config.yaml
n_layer: 16
n_kv_head: 6
bias: "all"
tie_embeddings: true
init_std_qkv: 0.0159
init_std_o: 0.00282
init_std_down: 0.00282
lr_mult_qkv: 0.4
grad_clip: 1.0
warmup_steps: 484
decay_fraction: 0.759
decay_shape: "sqrt"
seq_len: 1024
steps: 8933
MLP neurons of a small language model. Each row is named by its layer, matrix (up: input weights) and neuron, and shows model dimensions 64-159. Each number is 200 + 30 x the weight over its row's rms, rounded and kept within 0 to 999.
After each neuron's rows, "fires on" lists the tokens most often at its 100 highest values on Wikipedia text that the model never trained on.

L3.up1072,215,207,160,166,209,204,183,173,173,154,184,161,196,245,209,228,235,196,226,238,195,217,255,186,120,258,190,164,222,185,257,198,173,199,209,272,263,172,239,215,181,168,152,160,168,220,226,189,175,189,192,238,272,159,234,210,265,167,172,178,165,240,188,249,239,200,155,166,186,157,200,173,238,250,172,190,190,234,179,175,218,177,193,194,208,186,229,199,219,193,145,196,170,175,208,195
fires on: " a", "-", " first", " final", " (", " adj"

L12.up758,209,177,133,196,196,236,218,178,183,210,171,235,221,243,248,218,170,156,211,182,137,180,222,219,210,218,153,185,191,169,216,197,212,198,198,246,265,153,159,196,205,217,188,216,242,207,164,223,182,184,203,177,213,178,190,219,162,248,195,249,188,180,231,227,167,238,218,169,167,182,227,226,219,257,250,201,220,196,221,167,201,175,198,221,237,158,190,170,239,220,185,229,208,219,225,198
fires on: " |", " (from", "z"

L12.up1291,233,282,260,188,193,125,189,190,225,116,139,234,182,215,222,144,206,193,220,143,222,200,152,231,226,199,142,144,157,181,134,221,203,187,212,216,223,168,211,178,258,222,160,208,191,215,141,176,232,215,197,134,263,222,225,217,197,220,191,204,223,166,232,233,194,220,167,194,186,248,214,114,241,214,244,266,221,210,202,162,190,205,207,205,251,209,168,228,153,246,143,207,212,244,176,188
fires on: " as", " became", "l", " cr", " took"

L11.up428,196,175,164,169,199,201,195,213,221,228,183,174,208,191,231,244,224,186,177,173,187,190,181,181,225,217,205,213,220,148,176,165,186,163,181,184,197,206,211,201,237,157,255,164,209,226,221,196,219,143,172,197,236,157,161,240,199,224,228,149,204,207,204,217,180,272,185,192,146,174,211,224,206,181,185,260,170,217,207,177,212,272,267,212,178,203,182,189,190,200,198,207,162,169,228,157
fires on: " in", " |", "-", " (", " Gl", " -"

L2.up98,198,157,194,219,161,246,178,177,164,219,173,223,219,179,209,204,212,207,225,198,246,215,232,229,155,240,197,174,205,186,202,177,203,163,194,207,207,269,206,215,301,203,205,196,188,244,201,210,236,180,226,180,213,210,225,223,236,233,173,170,209,156,177,209,154,264,222,208,179,172,189,242,256,186,252,251,149,227,187,257,221,199,251,221,151,234,225,226,208,223,234,185,176,244,212,177
fires on: " \"", " (", "—", " "

L3.up466,167,273,206,250,186,202,150,194,242,221,200,230,210,218,205,222,195,167,217,227,178,180,209,249,237,151,178,177,186,188,226,195,175,139,223,191,266,185,189,174,204,215,194,181,206,224,179,212,233,185,188,214,170,215,216,184,206,221,249,266,182,194,207,223,161,234,243,151,224,217,228,210,198,160,168,231,174,212,190,135,196,188,179,212,185,183,171,203,253,226,171,210,192,230,270,190
fires on: " |", "\n", "known", " The", " of"

L3.up1508,178,218,216,171,190,207,274,226,199,161,202,242,206,226,188,210,180,211,212,227,221,152,239,242,163,141,137,216,214,204,256,215,262,216,236,198,188,225,222,220,174,183,144,213,184,236,164,175,162,242,209,197,285,203,193,211,229,177,207,232,188,133,186,208,231,201,251,195,129,228,226,207,300,164,261,209,169,173,132,254,223,233,234,181,194,240,225,182,208,228,219,197,213,245,205,212
fires on: " and", " to", "C.", "."

L12.up1,174,189,237,207,212,233,168,158,160,231,197,161,171,244,248,201,231,197,186,158,197,173,219,265,166,177,203,183,217,171,152,206,235,187,221,173,198,242,206,288,189,177,234,209,211,198,241,193,244,142,192,157,233,284,200,180,182,204,173,200,203,214,193,206,177,217,197,188,168,204,182,130,211,212,181,158,211,216,185,211,209,237,221,201,197,186,211,191,230,162,203,241,198,209,222,192
fires on: " an", " An", "An", " ar", "rel", "n"

L2.up365,214,205,182,185,184,169,227,224,219,204,211,169,242,190,236,206,228,157,211,205,182,141,235,254,200,192,210,200,194,300,239,185,213,255,196,193,260,191,243,183,197,220,210,158,178,240,176,217,192,206,252,225,205,189,219,189,259,167,189,275,176,183,190,210,238,247,164,168,203,200,250,124,227,148,211,203,192,180,114,188,214,200,181,177,230,230,213,200,248,218,123,183,175,207,179,264
fires on: " of", " than", " used", " use", " only"

L12.up532,210,178,175,189,180,203,190,169,203,202,186,206,279,222,223,180,257,185,200,170,174,227,164,228,223,183,205,164,216,229,216,140,191,163,171,185,159,239,260,219,227,223,206,183,206,197,220,227,246,217,204,196,183,200,183,177,246,239,194,184,283,209,210,203,217,234,285,211,169,182,198,235,192,198,230,273,176,220,209,177,168,215,210,225,179,197,231,198,228,183,147,275,185,232,257,187
fires on: " \"", "\n", "{", " [", " (", " $"

L12.up1448,234,226,202,185,208,164,190,181,191,232,210,166,172,197,198,181,220,192,188,192,175,156,232,250,243,217,165,192,194,218,197,271,223,199,183,179,199,257,176,194,214,194,211,233,201,200,169,193,158,234,192,176,190,176,227,185,273,230,179,152,170,146,197,235,185,195,279,240,198,248,189,195,258,228,191,162,275,218,227,198,215,211,220,213,187,199,239,202,220,211,201,226,150,175,233,157
fires on: " which", " that", "arg", "ab", "qu", "h"

L11.up765,159,225,182,212,225,190,192,213,196,171,183,188,191,196,277,206,227,191,213,202,137,205,211,227,170,193,211,189,151,165,174,269,190,225,203,221,205,241,229,203,220,203,198,245,158,223,192,161,226,212,168,168,208,182,291,246,215,241,225,233,173,217,177,203,207,166,204,217,239,254,189,228,167,204,191,262,164,185,184,173,200,242,232,177,195,202,260,191,172,216,256,226,203,238,186,191
fires on: "-", "al", "ip", "am", "id", "ill"

L11.up983,157,224,182,207,243,223,217,183,221,216,178,156,249,239,217,230,271,221,203,196,189,136,246,228,195,150,149,198,192,235,179,235,192,207,195,179,171,165,262,197,201,153,208,185,235,206,191,220,210,222,222,156,254,186,219,206,197,200,183,240,176,198,207,218,196,197,242,187,146,161,222,206,118,153,222,272,163,182,169,192,229,207,200,198,184,197,193,212,231,175,148,178,184,227,183,190
fires on: " |", "ographer", "-", " Minister", ":", "er,"

L12.up387,212,233,212,198,206,231,214,201,192,200,176,128,197,204,258,256,240,187,248,169,149,177,227,192,161,170,227,186,199,223,144,212,184,153,184,129,224,172,195,182,203,203,147,196,192,238,218,230,230,201,177,203,152,169,170,219,215,205,94,160,183,203,233,167,206,189,189,185,163,204,220,179,178,220,206,251,187,237,224,120,185,233,201,213,201,166,191,259,151,257,187,193,224,274,221,166
fires on: " p", " S", " P", " |", " his", " –"

L3.up260,197,202,145,206,210,234,235,226,210,219,187,198,190,263,210,227,209,178,222,206,148,176,204,229,231,213,206,259,189,204,274,191,209,189,184,199,204,166,251,135,181,193,175,172,180,196,185,201,189,170,243,212,208,192,200,217,208,176,222,209,195,163,167,224,178,196,164,239,162,211,197,182,157,210,203,193,198,203,155,142,200,190,238,173,291,176,212,217,180,209,184,185,191,192,226,189
fires on: " of", "z", "c"

L3.up1097,199,236,197,179,206,202,228,210,207,233,185,230,189,251,212,203,194,198,212,217,179,213,219,223,193,214,201,230,192,198,221,192,219,196,226,159,242,161,211,164,208,207,165,219,180,217,161,180,160,179,189,209,258,195,212,196,262,202,270,252,177,179,223,204,180,200,225,188,229,199,264,180,188,209,201,184,214,157,172,174,186,199,228,190,179,210,183,233,259,190,196,190,198,197,210,222
fires on: " and", " |"

L12.up96,180,168,198,214,173,208,152,155,226,172,158,202,218,228,215,260,216,231,254,171,203,153,181,208,157,153,247,199,151,192,204,174,177,143,226,176,213,206,201,204,211,218,230,164,236,225,231,255,168,193,190,184,174,146,244,172,171,242,187,174,222,241,161,206,197,228,226,181,181,185,205,182,159,187,237,241,160,262,230,194,206,246,246,180,143,205,205,208,187,212,185,229,156,257,265,200
fires on: " \"", " “", "i-", "–", " '"

L3.up1394,205,159,152,221,192,235,223,184,233,178,174,163,181,230,195,238,255,137,196,180,211,148,235,275,178,212,188,177,186,211,233,196,164,179,194,182,240,177,240,213,190,191,224,200,175,240,165,178,208,169,194,169,230,206,198,208,211,275,219,229,187,184,159,213,188,196,234,184,210,189,222,211,199,252,176,208,186,214,219,166,185,215,228,205,212,260,197,214,199,205,231,246,163,215,221,170
fires on: "-", "+", "(", "-0"

L3.up715,205,189,153,252,191,222,160,165,233,163,179,201,281,107,170,182,266,175,204,206,186,173,239,216,138,140,141,211,189,198,243,194,187,144,202,109,207,250,183,150,224,198,261,155,224,185,171,192,283,212,289,195,207,209,203,219,163,255,175,257,203,149,182,210,184,264,237,185,152,191,173,231,253,153,203,209,182,184,165,190,188,194,215,201,242,218,207,191,224,255,162,234,206,186,202,156
fires on: ",", "e,", "a,", "s,"

L11.up1120,180,174,118,162,204,194,198,193,176,139,186,199,186,213,190,204,231,192,236,178,146,213,190,222,157,182,127,147,145,168,205,245,227,221,181,205,168,209,203,185,192,175,200,179,210,220,197,202,235,216,196,214,230,188,205,184,206,216,232,244,172,133,210,192,170,214,203,134,138,127,186,201,203,239,210,243,143,227,221,225,198,231,272,201,207,237,216,209,219,250,166,181,206,207,232,214
fires on: "M", " (M", " \"M", " (B", "|", " |"

L3.up392,143,209,191,185,193,248,195,252,173,239,179,193,264,147,214,206,223,151,223,177,184,177,192,207,182,175,206,244,202,220,270,180,204,112,232,131,222,233,218,199,216,199,197,170,183,202,192,210,215,198,296,218,252,229,179,191,303,184,197,237,195,164,195,182,207,215,264,215,174,221,253,191,229,185,222,249,208,171,143,179,179,217,244,184,129,185,228,187,231,208,185,237,165,177,220,213
fires on: "\n", " and", " or", "."

L11.up1161,211,235,209,226,212,196,209,182,252,171,148,172,270,189,248,246,194,197,219,163,218,199,209,172,177,167,222,183,208,238,218,229,228,199,200,174,246,173,205,179,217,192,210,175,224,237,251,202,208,248,206,204,183,189,174,231,163,243,193,240,220,232,243,219,206,219,178,146,157,252,169,214,169,183,199,270,158,240,206,187,222,163,189,192,224,241,196,216,189,206,159,243,196,186,206,179
fires on: " |", " set", " end"

L11.up1523,229,195,177,227,171,157,171,212,230,209,223,217,166,162,245,213,231,167,264,194,186,209,210,238,143,206,193,194,211,206,145,205,213,201,194,187,228,218,208,171,237,263,169,193,190,203,226,184,225,220,215,210,219,155,247,222,247,228,210,233,160,197,174,204,220,210,209,205,230,197,222,213,117,233,179,224,191,175,214,189,213,259,230,179,205,223,136,241,130,244,209,242,148,241,181,212
fires on: ".", "s.", "y.", "er."

L12.up103,223,274,211,207,180,174,215,169,205,187,201,163,216,192,162,180,219,175,227,187,228,183,143,219,191,176,213,266,180,167,167,214,243,197,178,184,219,228,215,173,158,161,203,156,217,200,197,200,159,211,244,219,220,217,187,170,211,236,255,191,251,89,210,151,230,205,191,205,168,209,183,180,203,157,243,188,215,162,142,241,204,205,188,161,183,210,224,201,208,252,217,203,178,208,192,237
fires on: " or", " and", ";", ",", " ele", " Ele"

L3.up1511,213,189,179,266,198,181,240,219,215,192,200,170,213,223,194,243,278,182,229,212,162,165,198,204,203,170,195,154,191,221,166,227,209,235,202,118,215,268,203,194,205,211,251,245,188,226,191,194,239,141,192,187,184,221,198,210,176,221,188,185,187,166,239,234,143,198,204,214,184,173,187,166,232,202,266,198,167,211,205,189,206,217,252,179,199,200,213,224,249,193,254,236,195,221,241,175
fires on: "-", " 1", " 2", " 5", "9"

L12.up76,145,229,200,225,218,237,254,178,171,127,171,182,197,219,247,214,189,247,195,198,211,213,221,248,246,218,226,158,204,171,135,194,224,208,198,180,195,236,187,161,131,189,197,187,179,200,133,210,208,224,281,177,280,228,200,181,193,226,176,120,207,263,210,185,191,185,195,189,174,183,246,166,135,166,146,202,172,196,217,156,194,211,182,199,188,194,168,228,223,224,161,213,221,209,186,206
fires on: " O", " R", " A", " L", " a", " instit"

L12.up743,188,193,139,188,197,219,214,176,199,231,154,203,189,269,238,186,151,207,218,225,190,221,191,133,207,198,244,169,209,188,225,208,285,147,235,201,182,197,163,188,202,182,216,186,182,220,194,194,179,126,212,203,263,222,201,222,226,218,215,207,207,231,175,195,180,240,198,221,196,182,197,186,224,139,223,176,175,203,156,175,231,160,226,203,240,163,228,261,189,192,224,177,210,211,208,213
fires on: " of", " New", " ec", " St.", " North"

L11.up250,222,225,200,174,191,180,245,219,198,247,129,189,154,204,147,226,236,210,216,186,215,147,198,132,164,186,187,198,177,172,145,184,197,190,215,189,162,188,181,228,218,164,224,237,223,193,221,215,198,206,158,225,200,174,186,192,243,227,159,199,199,180,177,178,220,172,228,216,154,161,227,196,197,171,173,208,185,161,211,186,221,244,185,204,202,184,218,278,210,221,173,259,223,254,212,187
fires on: "\n", " |", " :", " tr"

L11.up1108,186,166,179,249,197,202,182,192,270,221,206,220,230,190,194,208,223,167,170,139,204,156,193,208,202,190,195,199,155,245,188,152,189,163,191,172,213,262,249,211,272,139,244,215,240,256,197,175,262,224,167,152,182,196,237,209,194,225,208,197,186,174,212,212,182,226,253,196,197,232,214,234,158,162,226,276,205,209,168,203,190,164,242,216,205,181,227,152,214,218,218,223,201,216,237,160
fires on: "/", "i-", "–", "+", " A.", " '"

L12.up65,221,193,193,202,203,193,236,222,168,229,244,137,194,188,244,255,206,184,180,182,144,193,176,218,185,192,170,156,195,218,199,229,168,169,242,173,212,186,256,200,261,209,163,147,191,242,202,244,189,232,175,213,195,180,207,264,171,208,231,243,207,190,233,149,204,190,158,219,171,215,180,149,184,240,190,184,198,213,161,201,211,175,190,168,234,194,174,216,151,155,159,183,232,144,222,188
fires on: " |", "|"

L12.up877,180,252,210,196,176,158,214,208,156,194,215,207,162,214,291,194,184,175,222,229,184,201,178,191,214,126,217,170,150,214,230,212,221,255,200,190,257,167,214,188,241,182,197,257,209,221,201,228,253,193,215,232,200,124,209,218,166,220,120,138,191,210,180,175,210,190,220,187,233,206,201,182,167,187,185,217,193,203,200,191,229,193,225,231,173,198,249,222,166,275,202,174,238,221,245,184
fires on: " W", " Y", " P", " 12", " Der", "r"

L12.up583,192,188,186,225,228,222,170,199,188,182,189,155,262,228,236,235,260,221,225,176,189,178,192,241,117,181,192,233,267,211,238,186,189,172,199,197,198,165,211,171,212,161,209,152,204,224,155,174,215,189,192,211,213,213,190,212,167,239,178,160,166,204,217,187,213,256,157,165,186,173,193,213,199,149,152,246,189,139,208,236,238,193,240,165,194,159,227,225,201,217,217,171,212,118,204,213
fires on: "|", ",", "-", " |", "a,", " AUS"

L3.up54,161,206,174,209,185,226,272,271,179,234,186,229,210,246,201,267,266,161,222,234,164,178,238,247,261,273,186,219,170,226,205,227,146,204,219,166,183,215,229,167,236,197,166,185,195,214,175,194,217,221,185,227,176,206,216,221,224,206,215,197,202,180,196,228,198,228,177,218,210,182,209,187,196,128,190,178,179,200,138,179,221,243,215,169,207,161,205,188,189,194,245,145,218,202,214,171
fires on: " |", "'s"

L11.up829,239,193,124,187,232,195,240,172,264,199,190,162,168,162,184,218,212,177,249,204,210,141,220,209,173,207,147,236,184,192,217,216,165,189,233,233,174,210,223,191,204,234,183,182,242,247,157,233,198,203,226,201,203,190,250,166,243,193,168,218,160,180,228,173,190,243,212,219,197,191,151,184,149,158,180,181,181,226,185,180,174,211,262,192,185,208,229,222,161,211,167,207,155,193,172,212
fires on: ".", "e.", "o.", "s.", "a.", "as."

L12.up223,172,175,128,164,159,186,236,212,235,260,187,210,254,191,222,217,212,163,236,220,167,174,252,221,216,236,199,150,189,180,211,175,200,193,176,196,243,219,213,178,246,196,206,204,184,215,195,201,235,210,230,198,203,206,235,256,177,242,236,185,221,217,188,244,164,170,212,217,245,258,187,195,159,201,184,185,173,168,186,179,231,211,197,162,187,196,233,217,210,192,256,224,161,183,174,111
fires on: "-", "ad", "al", "a", "ag"

L12.up1252,142,255,228,240,202,225,251,166,172,178,194,240,203,224,210,179,203,195,168,204,159,203,201,263,160,214,200,214,208,202,148,199,206,196,204,222,213,245,189,214,222,205,227,200,207,174,209,174,177,199,215,226,181,231,129,187,218,261,161,164,242,207,216,190,189,230,236,177,200,205,190,202,255,219,210,207,193,166,183,193,241,213,242,264,166,145,212,201,182,224,169,200,166,238,222,143
fires on: " Ar", " an", " Bar", " ar", " San"

L12.up355,221,180,132,210,221,197,215,182,162,214,157,176,200,236,235,259,203,168,241,208,190,191,205,246,267,188,206,216,200,224,185,195,245,168,215,148,149,228,186,193,141,214,223,162,170,196,212,133,187,183,241,194,188,177,201,209,165,187,181,148,247,194,230,213,187,146,264,224,190,185,175,208,123,178,207,185,136,227,154,169,195,208,170,180,177,235,189,240,222,219,220,201,216,208,255,173
fires on: " a", " O", "he", "ili", "it", "f"

L11.up980,184,227,131,198,223,229,167,167,162,216,175,201,185,232,235,230,188,170,178,178,230,226,243,240,206,174,176,226,172,209,201,205,200,213,218,184,160,194,245,215,209,175,193,179,223,207,180,237,235,198,227,233,197,160,194,261,219,231,182,247,190,181,229,232,151,200,219,152,187,164,221,226,226,213,237,236,194,149,183,185,190,248,179,192,197,226,223,209,193,257,189,204,190,182,205,200
fires on: " |", " in", " a", "s,", ","

L3.up770,183,231,171,190,188,192,220,244,213,237,211,205,189,246,203,228,228,177,220,182,217,184,212,229,199,201,165,204,204,250,200,271,168,176,225,260,232,218,192,225,266,182,145,207,162,224,199,221,204,207,144,203,205,229,192,174,287,219,203,189,182,190,194,165,238,208,224,172,161,168,249,222,190,201,238,206,220,181,177,209,199,241,206,203,205,214,216,237,187,247,227,217,130,184,233,220
fires on: " which", " who", " whom", " that", "\n"

L2.up1419,214,196,187,248,238,192,208,229,224,193,173,167,227,169,199,235,240,186,244,212,161,175,225,202,172,247,201,201,187,202,251,185,186,197,217,156,208,171,239,219,206,222,186,240,180,229,198,176,233,213,254,202,233,203,188,224,208,207,195,318,209,172,196,178,201,204,194,207,314,183,224,109,198,207,175,209,181,200,180,198,219,227,241,171,200,252,223,220,237,167,182,184,190,201,170,222
fires on: "\n", " |", "|", "."

L3.up108,202,169,120,218,210,211,204,165,198,303,217,252,225,209,212,227,231,165,204,172,180,173,255,233,140,163,174,203,178,221,146,203,171,197,198,187,180,281,178,185,251,199,223,143,221,196,229,211,167,202,204,221,234,186,176,200,184,205,192,175,197,194,165,214,150,260,134,165,130,157,207,229,158,154,221,222,220,197,181,168,195,228,207,194,162,176,247,210,216,215,227,193,176,157,250,199
fires on: " is", ",", "-", " was", " in"

L12.up1465,140,202,172,203,188,152,174,228,169,182,181,170,188,244,196,174,210,199,212,194,203,166,169,197,209,222,187,195,234,194,236,204,205,174,220,193,212,177,165,162,173,157,193,122,237,249,184,186,216,211,223,172,238,180,228,177,230,200,179,191,170,143,211,240,178,189,234,188,170,193,189,229,196,161,203,210,187,170,205,145,258,246,245,171,206,259,240,205,239,206,245,197,186,168,216,204
fires on: " as", "-", " of", " including", " called"

L12.up881,217,210,206,175,198,156,205,210,178,236,156,224,189,209,244,202,179,185,245,161,188,166,203,188,253,237,189,166,211,206,230,271,229,211,259,169,188,162,205,187,276,218,183,222,187,197,140,189,233,243,231,214,217,201,239,256,209,196,196,162,241,183,217,193,193,184,230,175,226,223,244,181,196,224,181,202,186,201,182,212,240,168,216,171,200,216,227,216,162,240,227,149,226,200,262,158
fires on: " W", "W", " H", " P", "K", " w"

L3.up455,224,209,218,214,176,205,245,196,242,220,188,191,193,208,208,235,219,159,216,195,216,134,239,217,142,206,251,185,204,246,150,260,219,139,199,203,204,217,242,185,283,186,182,121,219,207,214,212,166,148,205,203,217,190,153,209,187,197,217,267,185,206,163,229,226,233,226,191,179,199,250,182,154,220,199,211,156,207,168,188,194,186,204,152,176,238,217,229,197,222,131,180,192,235,204,160
fires on: " |", ")", ":", "ing"

L3.up430,175,203,154,194,190,261,230,182,211,186,155,160,251,241,181,209,210,176,193,210,190,174,227,198,180,187,199,173,182,193,286,254,219,182,188,202,298,182,214,193,189,170,209,194,200,256,184,181,246,198,273,156,224,239,202,234,210,213,215,203,182,201,154,218,174,173,205,191,179,200,222,183,249,268,162,226,191,218,186,135,203,211,225,198,224,205,221,220,204,179,250,245,180,194,183,158
fires on: "-"

L12.up1275,172,193,186,239,192,234,180,218,219,141,214,224,187,219,218,192,171,219,209,142,199,175,216,217,155,136,209,194,156,187,208,193,172,205,214,182,138,187,215,205,206,186,227,192,222,282,224,181,222,244,168,151,184,236,261,157,176,215,208,239,182,180,203,195,196,249,221,150,223,219,214,185,200,216,253,256,221,229,185,214,188,277,271,188,230,196,170,203,181,206,226,203,202,187,227,204
fires on: " '", " “", " c.", " Mc", "===", "/"

L3.up648,192,204,224,170,198,184,210,205,198,259,192,156,245,231,212,193,195,191,223,174,173,146,227,216,206,152,138,161,201,231,222,182,199,200,210,187,216,180,195,213,217,194,248,171,214,233,217,210,184,193,190,196,238,238,198,189,216,201,237,230,224,127,237,206,205,210,228,126,138,243,221,217,191,187,275,199,180,201,190,195,213,239,225,186,185,166,201,207,274,222,153,215,180,193,260,178
fires on: " and", ".", " in", " to", " for", " as"

L12.up521,218,180,170,188,202,154,185,196,184,151,210,168,241,204,194,192,251,173,222,184,239,160,192,245,282,216,177,213,212,278,179,220,159,196,209,197,238,183,211,258,210,186,252,190,210,232,170,199,174,150,174,216,151,181,179,238,213,214,209,228,191,234,185,202,191,210,194,153,219,185,196,152,243,172,234,218,254,179,182,223,247,180,217,202,226,184,197,203,210,176,209,204,197,195,212,210
fires on: " of", "o", " years", "s", " do", " for"

L3.up1188,168,225,198,228,213,264,264,206,169,264,195,155,195,182,210,191,247,213,201,185,160,187,220,245,182,174,177,182,182,296,122,240,206,231,209,171,177,279,224,191,285,180,191,203,231,183,176,194,257,199,226,235,198,199,199,203,165,229,171,134,200,196,233,220,179,184,121,220,149,250,172,215,170,140,191,199,180,186,225,214,206,218,198,188,220,122,230,222,162,203,254,183,199,207,191,168
fires on: " |", " 1", " =", " 3", " 0", " 2"

L11.up998,162,195,198,203,220,190,213,211,145,187,186,212,190,202,211,244,180,212,211,215,175,193,171,180,178,202,172,195,187,134,199,210,174,207,171,167,164,211,241,219,190,166,180,255,203,196,199,204,258,234,178,187,228,201,194,212,188,190,161,179,253,210,205,243,220,240,197,166,176,158,252,218,203,139,161,212,154,255,215,197,213,201,182,180,240,233,213,261,158,183,170,184,189,201,230,153
fires on: " New", " Main", "50"

L12.up747,203,243,222,197,228,206,221,148,209,197,193,159,193,199,179,156,216,166,217,191,203,194,163,181,205,183,231,235,162,145,187,186,214,236,161,222,257,275,225,205,230,171,191,161,225,191,189,197,250,179,242,218,195,271,202,216,213,230,170,224,239,164,231,239,246,240,188,235,180,262,233,160,277,207,187,234,184,150,238,202,180,212,220,168,231,188,232,198,126,180,205,172,182,242,234,203
fires on: " col", " phot", " his", " my", " \"H", " comm"

L12.up930,152,184,204,193,182,199,163,153,181,243,224,188,229,187,222,244,227,183,259,116,194,179,193,192,151,184,182,205,194,195,193,198,209,232,224,204,222,224,206,227,162,224,208,154,221,226,218,185,179,233,179,183,183,188,202,200,244,219,176,209,231,190,219,193,223,255,198,195,162,199,254,192,183,177,183,227,202,165,195,200,228,207,207,198,193,212,249,232,184,210,212,251,167,213,211,241
fires on: ".", "s.", "ing.", "ation.", "ed.", ")."

L3.up1030,193,233,129,241,208,205,267,246,195,227,191,263,235,226,195,260,273,152,219,249,185,172,242,238,200,181,170,172,192,229,235,197,187,168,228,168,245,196,215,188,240,191,202,195,195,218,138,187,220,200,241,191,203,235,202,211,224,231,233,230,181,166,203,185,166,226,210,194,198,190,202,165,224,170,254,208,189,167,165,176,193,196,255,183,149,202,253,220,235,204,216,170,170,194,249,99
fires on: ";", " |", " and", ")", "}"

L12.up1230,178,199,236,179,197,215,181,190,182,198,163,208,235,180,193,224,207,198,224,239,163,231,199,225,184,170,205,227,205,196,178,224,202,209,207,160,210,214,177,203,166,179,200,159,205,194,176,198,176,232,227,157,222,272,205,192,193,209,152,177,242,162,249,195,228,205,182,232,175,211,135,234,186,157,169,235,209,139,179,239,209,259,189,178,236,151,191,187,198,214,243,197,211,210,174,190
fires on: "\n", " and", " team"

L11.up1112,203,220,211,199,183,174,172,181,197,164,245,265,200,203,170,210,239,154,235,198,177,211,194,212,182,150,194,114,189,207,212,226,141,165,208,233,286,170,242,212,213,219,173,167,220,197,179,226,208,208,239,227,237,224,222,165,185,217,203,207,222,159,198,198,173,234,196,159,212,212,241,201,228,183,166,248,195,197,226,179,238,215,168,210,256,183,232,246,228,256,180,232,231,204,279,180
fires on: " became", " \"D", " \"M", " was", " as", " post"

L3.up939,186,179,152,191,185,193,247,207,139,230,193,223,171,261,209,233,235,173,244,195,156,215,241,248,195,263,165,179,180,239,174,254,190,175,232,212,196,226,246,207,243,150,196,184,207,189,194,220,201,233,249,196,240,214,213,239,212,215,206,203,211,159,202,228,178,186,141,148,182,156,159,182,173,143,252,184,237,240,163,191,210,203,207,204,221,229,232,192,221,224,247,142,204,206,221,194
fires on: " |", " =", " as", " was", " (", " a"

L12.up1421,195,214,159,152,241,196,222,204,257,201,168,178,246,221,218,243,198,156,266,176,191,131,225,195,188,120,178,194,225,188,207,196,300,143,176,204,241,172,189,191,234,148,225,140,196,222,170,228,228,158,182,218,215,206,214,223,219,218,199,181,189,129,195,205,187,273,166,157,179,238,212,178,216,217,229,228,190,224,158,194,184,241,189,193,252,219,263,250,235,243,219,228,180,197,241,171
fires on: " in", "e,", " Press,", ",", "a,", "In"

L12.up700,211,222,146,192,202,143,198,178,159,223,222,230,224,202,183,255,288,199,212,114,184,194,205,212,186,173,216,150,206,279,215,194,229,171,237,202,240,223,219,180,193,161,160,174,272,202,228,233,231,168,157,170,188,197,181,253,180,228,223,241,198,239,241,200,203,222,181,196,184,230,253,212,173,152,227,237,175,183,209,164,187,178,194,221,172,181,181,191,223,187,186,209,175,204,192,253
fires on: "|", "-", " |", " Production"

L11.up1335,172,190,136,191,196,232,193,180,226,201,218,172,242,258,271,244,268,188,218,140,189,160,214,256,218,166,187,197,171,168,200,181,225,156,220,160,223,160,234,178,202,210,207,161,171,199,193,229,237,181,194,210,184,218,232,222,227,191,137,168,180,145,197,230,204,252,246,166,159,213,206,186,194,193,158,247,141,188,168,142,203,224,195,185,228,188,244,226,224,285,197,202,212,227,229,169
fires on: " within", " of", "ing", " by", " as", " for"